From a checkpoint of a small transformer trained on Wikipedia.
Size: 9 layers, MLP 960 GELU, 4.36M parameters.
Architecture: LayerNorm before each block, no position embeddings, tied embeddings, ALiBi.
Training: a variant of Muon for these matrices, 281M tokens, 4460 steps.
MLP neurons of a small language model. Each row is named by its layer, matrix (up: input weights) and neuron, and shows model dimensions 0-159. Each number is 500 + 25 x the weight over its row's rms, rounded and kept within 0 to 999. Numbers have three digits each.
After each neuron's rows, "fires after" lists the tokens most often just before its 100 highest values on Wikipedia text that the model never trained on.

L4.up594:501461487495501475472462491494501533484461498524517493480484454492476489496525479486537526541520478522511512487456486481496451489549526473494505486460503531516488504493493515538540486540514445508525483524553549543494531547501470470473501479542528510473507520526524473493529488474500520491458523498533503467520509491560500503516506528503518555451549467454506483511546485465508497474498490503529477490474493489514489476477523506485514511454512507507485497467520505464516511521518478
fires after: " a", " A", " with", "E", " over"

L4.up657:514502542479524494497546480436501498487519504545496494528523498493490542468525526526490499528519534498491460502495506466468494463528518505491520499509504571494449505512465450479495454514489445484503472486515534462522478514471496511496501527474495468540474502568510566466488511468442520516513531516515479488471489486481453506504480498480509525513553505498504504505529529530447496488502517498502470482531488474522515504490544501482510499479501487508510510518497485496507534467521462
fires after: " |", "ust", "ent", "and", " from"

L4.up397:488493521494529520525530491476449504542526487498491505448509486505448497478482510494537476525476486521460509471482518475467466489512489447501507485497463489526525480498510494545479495489549516476463554481471528541522524568523521488498489497495475496541461525487517484504515482505475497506476505528538485498505451515545478508513516483502538530493520490499508532479501534499454514505529545469482470491512444474520541513535529537465477467465481488493508499499500505548509491512464486
fires after: " W", " w", " Wh", " V", " L", " D"

L4.up667:515522521499492484509458494494525516480489464469479486551514484458558470513491543535516488472517510508486505468498477501521502498463502474517485502482481490527515500503488482534494500503485532491493528525466485506460512517490506447485511512499493502453464480507492530520556493474512542532531505488500498464455527541460479522486495465501452490494469524523539507525461460524501523494485500577525456470494496500507511497529554482506465508491464518459509483527494517482496537546481548
fires after: " F", " E", " f", " A", " e", " so"

L4.up691:543469493500500495486463532486461553535529462486490446482529482492512458530499457470482499506490460496453484498488534519460472472513531532514559498515525486538523499519512534465514494489526544509505472484468486490496535537492485504503478478528513471522500514450520481481503487516483510518505493496497511474520506470498455476473522506490574521517487508507498553465511509492488472546478474517531511472518516499515496453503471467473469512527533464485479533532496477523511531521511497
fires after: "uz", "as", "ath", "ok", "m", "us"

L4.up456:535457501503490520488509511456514498470499461497492509536509511510477514541521477498505490468464466491478513517491534536494501510549537481491518488561536467490519482506525518481488480496539501489500490489515510493522509539500490450462459495469525513529487542497550503489520505487523505523522503485538445490479494465509515504481513494533476475521498486490500515473417515497438491498490476480514495511470463456511490481502552435510543546500507490501496513538482471542505481481527509
fires after: " |", "\n"

L5.up386:515532486485495502482505506497482492477511489498464494519517523488512513511472472523556510502489455499521525507444522468489520478491539508465482502546550470481453533495552499479480495482499493515493526479486465502534546509535498446510473474491472512512494511469533530511556457494469523520533507505486517517491512498499508508538535434499472455450482507526486557472507489501549506524509484483514518471485551473485481487516490504515500499477477535529537481465472506458482511502472496
fires after: "-", "|", " Y", "o"

L5.up232:509494545512494466431493511504512500512537555467551507466481489515497508491543465518481487515489469540558539540471501543538515487477532472465525482479453484489499500516512509530468512481465537511480511510540460514504484486526459450486514512460515506444468494530504518506500520507449479518541459449505511462497526505481510455508476547513484508491499495526516468507518506522516510536514522511490510478520518500516480499513510515456516483488487479452497494504504488481503517525511506
fires after: ".", ",", " when", " as", " but"

L5.up141:504536478505501513539489488520462514445498507494526500546522474467530518544524464507496513514500477469520511473495482490472484474478496489527508494514503524488517508481535495511520490515463498497479485528501474513491506496500483473497446486477475534512514453481478506528514487522506484513505523531451472503468513545499473539542502478547463490491487474535526494494514463499506476531491470475487456489488537498447505486503463532560455524464469565489492508496510563522522521509558510
fires after: " Y", " M", " H", "o", " (", " A"

L5.up247:484531545537460519486554492485474527514527520537475489536512476479527493450539508555482497517488507517541531518493464516494453490478535491517464478514499500445541502462518535485521480488459508505468514511512461547487508493484525524503489489480468478485454519509489495441491481472482548502550502490472506460512522471496514471520493505503523511536482531525492529470531524522481490493499471488493520512469453483494507473541478519524485510500520469507485477464535509540492470494505492
fires after: " |", "″N", " by", " and", " D"

L4.up501:455499498549486470493489527490533540477522463476504544506493480515529521491522477502519497480475493538523500481462484527548485500505502464499522486511459512469468515534467485506488504491474543500485524526442516447496540540511501459489497438487490513492481514484565497516534507487485487505496515472473493531491490489479512493506511472497509472557501497535498514510509503489491461488518478484499507486494480503517480516514503502520547556535498436460542500459516487517503453533484551
fires after: " he", " He", " r", " bec"

L4.up107:500433512456497528457489512482523486496521557497482502523518512487470493477501502520453509503506481451479500483478532487543456489502496457492515490459471434500528514495493522485513516482503520540504500503508489497501502504458515492484477480506481513542463505527484479498504524512535521551462523485482505478490447520526483495511490531513441524508507493478462494532523520446481517533531485535510514543527535492513502541442506494543504525524505510494508457486524469496535506505521544
fires after: "s", " S", " s", " a", " \"S", "as"

L5.up517:497483521528464507559509482500494477493499488524535467493489514513512506508460536507505507481482477472487514477523475486507520472452556482487468509484469487527491511523531509476500513507526465445560491490510508512510459521479461459499473528469545549483499506465486521515497529472490520513472459496518487499521536520479569496524455521504514462499494496550484519472490518467533540503489494470492453493512493515506483455510513485525496495510490538514523522489498494564521533447494484
fires after: "\n", " Man", " m", " Republican", " em", " manag"

L5.up117:529535467501517501513472537498458491504514473476534476491482493467505515529484541498506458502480476460509533491521475469489498488469517537490510500481449502515473482467526514451507511508493513515504502476486502465480535499524516517520487470524514510469468501561504511515489498538483524551475466499503514470498530505488480473516518475511486537492483483520502508477497492460557503473452484531460465502520543530529523507425529508482493505533533513480447523510509517535532494561496515
fires after: "\n", " l"

L4.up88:538484509446523522483536534500448470467461495500505495494499527491505476494477521520514471490483473522525523513479520550522506460486534500503515508487542483468493516523484493498502457489504492469575504480465522489478506462490510507446504596532474480519469509516542513487493491519511521509536458443532494492495501510493502514491506519516505495505486494533485504466508506500498454522525549500491501488500486510493456488546513473484517457477513458520456519488506537535473504494525502
fires after: "\n"

L5.up352:484475506508544521490518545463460472519462489505503459539489519517509522513488528529480540478515447471496489477505507531503506490502488518519476483497534528523507484506482482527526485540518490492496496474551504488509481475517481530516500492424499482538481486524483477480501457495489503543508494506479503465483459503508503536568542522469520504494511485529502536516498462434495538490488508506502547467500479478485515494497523491464450561496469475532471472522522499499481500492535529
fires after: " of", " in", " T", " to", " at", ","

L4.up784:516488499516479491481468482523437479494548499502530512481513468486519509520513468498492502561485456457471508466499507506496480486517526525489491510496510504455492495536517513480550512527487532561473492533530525493476502511479506458479512490466504454499488455507496493521561464544528490502538499497515494473455503493472529487526496528503458539481553500475512450523505481492492497516512466522519505524510503500476508513482489490533445463550502525491497501452511507520507551537519494
fires after: " S", " s", " a", " con", " (", " an"

L5.up66:459516435501484479425554508490487524535509541456550525535529513495491512487525491477484518499512509490583482494535501487498477453481486478471493459500506494473526496471521495537493497497500528537507522498490467539524458524545485471510542504502514509523499481495476487521511471531502515475455477502490476515449478526494517495509529506462534534494475468508489492518494494461503493549526505484505492487498513537507494520430538507449503510489487490510504496486502526524515508490506497
fires after: " a", " the", "'s", " his", " of"

L4.up756:467490486483473441532515514493550510480537542476537498525531506505512486495497490545493465540491514523482504500527492511522490452501470494472558488421490518517534518521496491496492539489482480500482499535476509487522529490483474469481483513511466456485478451460544501525493529467481485515522488461489472533509519540494452468483484527527500533526541484511502512504514532474476504518529476497501491515533443501500491523521541465492532522501504485488495465514532480527493499530481471
fires after: " |", " as"

L5.up240:473508520506564468495534489478431527497495544478519522506486513509509519510484490470461482498516486517500478494491474501525458452469555514473471442479506493492519520505465525499516484504484473539503574480493511480490472510513515491525489527513505491500470497493473499493488523531529534507479489499549489459550514502448514479552479493496491498491504512512490508531503505517508536494536507539493449551457505490508475454467516482537517492453537484507492494492471519481492497510547504
fires after: " |", "′", " (1"

L5.up611:504520492475520517500504476513498449512492502508483517556505495537529477488457466515491509546468470520512523481515497537526500490526520479465457526485521497527490510492467475496494496495508485493524477522524505517507501491504488463531507537491506475490467543512505486506481521559497454461465523494567488498526489529492519453501504545488507461533514549499501531491472517522502475476484445532497481452466478543506492518518472482495502472523550538530499501510523468454481508458485452
fires after: ")", " to", " ", "-", " phot", "\n"

L5.up892:475494469470513465507529542497512488456519502473518491521537532493516503529519474481473485494455517496474535472493488510583478517465500529500527472486480511498486507508481493516538508485476472482496544488437459496507491528470497495476541535492487506518480485551513540475459510486493514512498545497531522501519514533492496500550502488489505506566495516535503509494463467471533490497542503486508467464465537479538487485472518493519505537474470486484501497555526499475475468491510531
fires after: " |", "|", "D", "–6"

L5.up168:541502482476527530528501499512461527534511488520501526523479483532486466490522530499545551473505439490488517503504503535509554512497479532492531488471491516499485521519467465479502492517501497524496506536524466485461500526539495490499529522492510522520533471477488467447521536509522492482532472526534476466445507488474519542507537530447448512518505508490498552511470511521499506500460480489493498484465511506514478444490479501469482509499502512537452494493474455492484516495493448
fires after: " Be", " Z", " in", "a", " L", " Ha"

L4.up315:550468504531502491507526484514532474520483525519495544497506535519506500511522518463492463457510494494516512534491509496472561510505539516537502499504521491501499520464498492488518500495477449496482555501507510489500504473459420476458541525493478470489448513532521489523477482531500502516512488514496474468469466507546532481501500499490433469475526524470465486487483469531525444498519502494479513516484486516493469491539518520472568507525474472511531524471528498489514502503493495
fires after: "-", " Con", " in", " In", " N", " con"

L5.up146:510503512536505525533577490445503494457486457507525526499496469517510520499508479470484456501509502489483508496506515504462511485523514517483454527482514480470514522524485458488489493505487505494510517482506493456527551513511520477489491547460471594493538484501462498482508479509466476540466536513488494509495516548468491519524509509535494480499507539518514487479489518469484500499525497500459512507480491525533463476529493473521513496546464490450524459508512498536505474469536532
fires after: "\n", " the"

L4.up488:467493500499500479481518552473525514472513499459502497528467498498524510521487494560514473520483530508442507500562520502523510492514451511485472502514503502485542517496493489498465493509495500515527516491515479473470523539537503489467456490521454478476491481517514525452487489555487513537482476532482476480520491514484526481480467489516495518529506504463473490510552532526471521548523527497506501510477523490489512550501433486469537482531501512534461452450511501499448503508508496
fires after: "\n", " re", "-"

L4.up738:534502502459486504454531532518475487515515488513475492513507506488507482529493506482504479559552541515474530502501487451514488483474497516468472471505511553487485475481510506438518474502507512514494502483524494534500492486485486500496488494494503478475460455520514480469517499490512519548510519494488451494497545465508564513560503488469495465483516478500499516579507498482503490518503497504534495495544485500554538497492535512467560493479491461474488475562518524485509468496489501
fires after: " |", " the", " as", ",", " of", " D"

L4.up671:502484496502510517546499506495490503498461480474526496470438472502475536508527486465437477550464474504473485486493478482474525514487506488467555531476450517506477556508483462500490524499512509481508504483473492531531503552523502505499484514447500494519493499503532522561480464508533491457529556457458503492476529520490524483509495474517454504484509545495514502532486488490474486486529524517524525473516484543505520502483500561534514490538498479525472504515528510474489509492501500
fires after: "\n", "00", " a"

L4.up168:517460521499494497490490461489513444534503518524447527486541468459461511516469509486502542483523436497511507486525583509496534482536547529517492524500487497464509520471489513520512493525469550500514475458527496471514514512480513490487500494492501509502488456539466502528490521500478511477460474495497508528523494513502519510492554495525493521476482491521490520536511491486473447486510505533478482472470459507505537461530505485544517482516492515530505565479500532488492506488469480
fires after: " J", " Y", "ing", " j", " s", " "

L5.up830:478512444500546484492494520480507489494501496483530475515499528500508472565445482543505535498500496525475509502524497538476509493523493531531527493493487517506516515497498482519446505529498511527461488463501494449463490493484478484485500522486516541513504496470542465481443486501513527461450517477531500533500524513498491484509536503478505465524513530491471485529496520466488581514489491462461495463482448517485468536508561487522524503508544479475525503513507519512512468505492515
fires after: " |", " Votes", " ", " %", " Me"

L4.up257:494511505545504509513498514541510540488486474468526459496509524561530467519469521498470507487476507479524542467486472461538456521497560507468487522536502491503512518474496461475497530539493484479515498527456518521521509543503523459487487499491492516444464515513502529500500512478469515471503473510521531510513495527516483503511465490463531450476503490464471517482461475483511523504481517536463500482513502507485486541542500460462533509503488455525479503508466535453509517510541516
fires after: " f", "19", "f", " (18", "ib", " Ph"

L4.up544:491471496500501505492523459521499511493526519499453517506514497494476525486538469510459530506466476542477489482449510451480537493485512494529499515509495514519501499524475488502453530464509473485485557512546539484537529525513533534479510477534477492470478504475469506523493507517565531458510506493515497511498515485461503461510566496512492507540539488536523486514505510516498493495466464424501493491482518550498491490534517528493467472444471474507497515497492550498483500485477499
fires after: "′", "ie", " sh", " indic", "lo", " vol"

L5.up18:467472473481500561499514549526500483538492552532511530551493512483514465495503507510528524465523450492477491505483504456515528418477496541499502521496556491502494467460484461527521485474545445481517502538493488546442507506507469495477476482525487516482486461498505513506520507496509511562547487484472475519500514488502533522461520494496441502473528470493484478491497480511504491537501487517536508499483508490484505488503520512512525523458496512506475522482490490501523533495514493
fires after: " Ab", " A", " a", " ab"

L5.up458:514459520475532475465496489523503510500470459511472510528498457483470465474502548514491459562497479503492492496504527445496496571498484496468476496483494462477490551564503501527513484499464513473499476512549500495511519510470528541506462449511475472514513509498517524500510478514475500453539494479527471511540567483512504510530486494521462506468500485509524498533497503514530520540499539484474473506543486509506537507477542467470516516491519486486498467500490490517483519489489513
fires after: " the", " –", " 198", ",", "-"

L5.up816:505462490512506465473529531537523454462486513533479467485499548519484513495454476499546528482531499485488513487463525481492491483513497500454540518523512490526461522471506503515554517522499489512487501481555478465492500491493505517473531496507472477493499532480521477512555476493507560481518471476470498489508500508481506529459489504508490521534449559492472488476516518464440515473507483478478504506502516467510578496500539474517489524522494516523478501535486511479498496533511464
fires after: "%", ")", " |", " m"

L4.up157:479459486518497552493513462517471474513475478535546481515496490524527530465490564505506474530496524511496542444484527458529523482496471522490475487501490457521500479469505495506490454492514493499508509523466450544498507512503487505488488512464463552494487488522503504527504526498531526532494536527494470506490508497514511491546508479491479491520432491536541501533510491490516462520505492460434539478508480470502499498494491466436519536538481498518506520522522495500500511483515536
fires after: " B", " P", " D", " end", " V"

L4.up722:482526487472510458511530506454500494472519480493504478515528544529501468471515523539481494494536498509525496501474555521559517499527544499482532536468490532459539522496487495498537494503514491516510504478485490471441473480461472526509523480467528501512479511523482476464493446511528516497521515493524519465565468528496504524496493428475526453502488493486512504492507519518497497492556511493505477531495525474475500542491469484505531497510483489499492543532485497472474486442491506
fires after: "\n"

L5.up954:509492518520496503477545491506489486510500451494469492537523466498516506520506451486470481488471469517529520553526467463480464494515531498479500500496504482491493523453487495515501506493536509499463514498513490535498462516486509490494531556500521522492494511524522525470459450492521490486496484541472532511543455539495519533494531493531505498467494466463539526496448485499495497521530460545474520459502443526461508478496510535539490503505458505453506513524527471497516557501527495
fires after: " |", " the", " a", "On", " on", "F"

L5.up809:498550478496499493514467515513514469498501491467529472519510526527500507479484512486481509518504498481477522502511551508523459469501536496482525530518500511449549484485500517527495532494494479467502479477507512476499532480507505525478500490512448501479459450536459519519506515472502491528517534500484505479495477535481535498547464502477487503486537508439518535527451498545487506498527464494509494422488502477490461524498458549513520517511495494486516515439505565468497516517532514
fires after: " f", " F", " an", " N", "n"

L4.up732:506474484520498517464441490485493470489502526497498488528506472556478479522492475471473532528496491469531508549464550467499463481509504517487461462489534534503513466532464534482490466497512496482502503497510524500538449489582540443493480503469522511513552506491460504517514518496476526508481492468519535498544478515530537534508522511481506541462508515520497517482484524496518526489486451505489483502508501475507538472485499484484510504519515476484504519494476483545457523498470518
fires after: " S", " s", "S", "s"

L5.up507:483465526482473464487518513508488502506468516509514512528543499544494539513495545478503509529523508559503544497508499538506518486506468472482497511449477540514467504510459505478538493469493464526472483477458480500501481499464487485493582467507489530481502501470520504443481524560501541506506494472503512530455545492501512495514523491524537453488516523522459504522471478534527510463517480485552491485481520506520466501467521540485492510515472498517497466496513508482474497476512478
fires after: " |", " g", " res", " to", " pre"

L5.up522:501513519492527530507481480495489480562468498477523509507474486480488503516534508498480493532486487564500505445508496497492502504507503534494486467482483526540472429511493475509526498486482481490527485543554495506502529529484512520529486519515526483459476513487460484527509542547475423510459467537498482473469538476517454516471505489513502506498542489507520509489498469473486494504499469528493525505501537504480496456496534489480520494490523497482556473447535529506520479488505549
fires after: " |", "ode:", ",", "-", ":"

L5.up270:485493504524543519517526503512452541509508484452476479497503496502482495514486532499529509496498529534506516516457477527498527528519471495467516500508503472474556500521492443480493485440507461506509479508506521516516535471496505515511529506504491455521445523505496503510521491480500526501478516481519485505463465456474511494465483480504518477521549500509497505533483534467527477488506502557545436504505473458486453529545503517506462490492472509478486544465539507523491556485534518
fires after: "\n", ".", " |"

L4.up780:508474538507445490484475500529457525495510538511513536517528550497497497490498479497493476545499457480524484492532478539539511504478495477545466479476476479499478519476509524536502482540475489565494486501511536467520484494502556508444486528472497473511487490473559508530484509522502524520509511493507468469532510484482527518490490475516460477480471484475507512482481513493484514525509497471553493508491463467435498505543481476512513498528446505540549485520523499489477500488499515
fires after: " I", " St", "I", " st", " inc", " T"

L4.up2:446507467489485543493462530501502478511508500496550498524529468494509494496521453557531493480478470509539507477468497458532488517537534472514505537472467542486475544544486467481513482519497504511489447454481479509550453501511492490529520500456480503514500487512438481480492490590524520476487467515492501507499486509484533501522527485461526506515508540525484476469530496503491507498531534491512511548495498513512509511496488477469502479448497488500494505515489523522500520493521509
fires after: "\n"

L5.up461:500534484510455509497477545507495494484588521483541480499482538487487515491528516516510501449527472510507455507492474545512447501504494467514500508480534475495496476509502519503474504470542496472527536519487506495489479490494494542503506473532457496518469512505501456527481472517544548486528551496531496502534536481515483492511492519495462491448550497502506484449455482504505505495532465513509468511521508502482512500457506481498546547490436493511477511515496503497470511470528493
fires after: "er", "ie", " Ar", " ar", "r", " some"

L4.up577:502450498498476489467519516538475437541505498521520521504491475501575501494503544513495449508531463516534484502490474522505459484522478448499517489516468459481516498526464458503528509481495495520522504510507518489467495504526507475511502497481477505513492537496489559513504498498498536516502446514527520477454460481489486538492515488547502565553487465467507484499492482496482510580438512536528481489499516508521492504522514477501483483512502491470505493501499508507491521511516469
fires after: "\n", "i", "retary", " ab", " president"

L5.up818:477552501520512473494489548503511490514504496484483551483476523497520502496465491506479460482521499500514484492518493487563546502513521489469484503453502507503541505547545493484506503496484517520502520483483454534518487468540493524500501479483498546500482495463488482503511510470474517490484498471554447510504474546486507487496510493505517485493545556501493497471504501518508490480491470533522485514496495511499477470484500492430526516482494509457473486474522529504467495519458612
fires after: "|", "-", " ", " Me"

L4.up515:512499490500478447491509526554552495518479528485479496465544532523481516487486489488508463482493508488514511509523545493493523507500496517492525483457464527464531487458477510538478503454465499473507524492490475509491472483474499480502463536465526479510527525496524562482490525524548561497517461511526515530464477535467503491541496479514512493482512499461509499471522489502497504439513483509534521528485495495510493485496481546522518532491495483516493505552494514487448467467558490
fires after: " m", "ri", "ic", "m", " M", " |"

L4.up7:518458507487520464508507522457492511549478453530534552492524500513527519496474516473485491538493454537495534494502484524494520516478477446497482470520530493530477482491499491489494501484468491471504494492532498505493486527453516556547498487501487537473487468523495496484520529508527509482485523475478489471498506485515507495587546460509537551521517513536494502474459501513482475494530501502534517460459526510492504442515538485492512474489478528479511510514525490502483442475494508
fires after: " l", " st", " L", " in", " from", " Ch"

L5.up722:499524513503555509518481507474480473501511534525468472523518512469466507482507493488485517473509473499460519519558502496522516472551505496509462531483515512469468480489467499488530492486494459464541492509531546551488497468472517481489522502476491446493484465482477457511503477486511522548485510475517451496493524507482513489504552514507534486514478475463512551475508492515533522524519477506451490483505487526515564492524487484499538426516479516480539512510494486519509467511533499
fires after: " D", " d", " |", " T", " w"

L5.up834:497512528471518485556534495481472456518535528490490534546501509531553508512510487522504485465498482481505523514506520490529461472500521454517457452511484514474466507533503499560454541537456504474485481484515497507483521491487460496496503440485499501488499474486534479490532503482537527538467545484490509447495537483470511532544467480481516450488496490482507489477530514492479488493508535541516528528552517487474499493531475497496507481506495489464488501481534514518484507504480534
fires after: " and", " He", " he", " It", " which", " it"

L4.up339:507465505482474529494514493506516454463523524526483501505486496456486497484565520464523508506506486519500529496500490528482462474512549491501489530491458488474519469505513473505479522438498488496522530528485509483493518522492512467555502509493483506490511482490442469512562472489492511494533506476563471494509535495501535503495529516469514486500482486471457529489480505480511510512537476479530523509546465498508534522499516505495487470441494515498510481437502456579505495517508523
fires after: " an", " a", " H", " pur", " A", " An"

L4.up343:494498494517449475528509486521486500543479449471506483489506529557459471467486548463501550549540488495526467476503538484518475509510520468496476548453479492514503479485497527476520482492488535501525481523524462525454466477538503542540479525491487486504490511489518502463504457519521515556522482470475486508523468530505530497517531495477494506500553495515482482481522520528457499495530519524484501532528499482461478488501488534505517490485523497499493483528552504477482495518497452
fires after: "\n"

L5.up363:524494533507539518526452461496521508480497495459480463498528477464495462503510511466497497490515475485542555513502535484512463496529515535425449441491554464472523503492504502472546518492492513524457505476535494487485528531496511459494487546462510528550519459493488495521533497509532503501449520491483489493515510546490503479515511492495501534478494532502504491485537484450504492493514504510532512508485494490513467500476533475494488569530466476500483507515515490510508521501518489
fires after: " |", " (", " occ", " a", " l"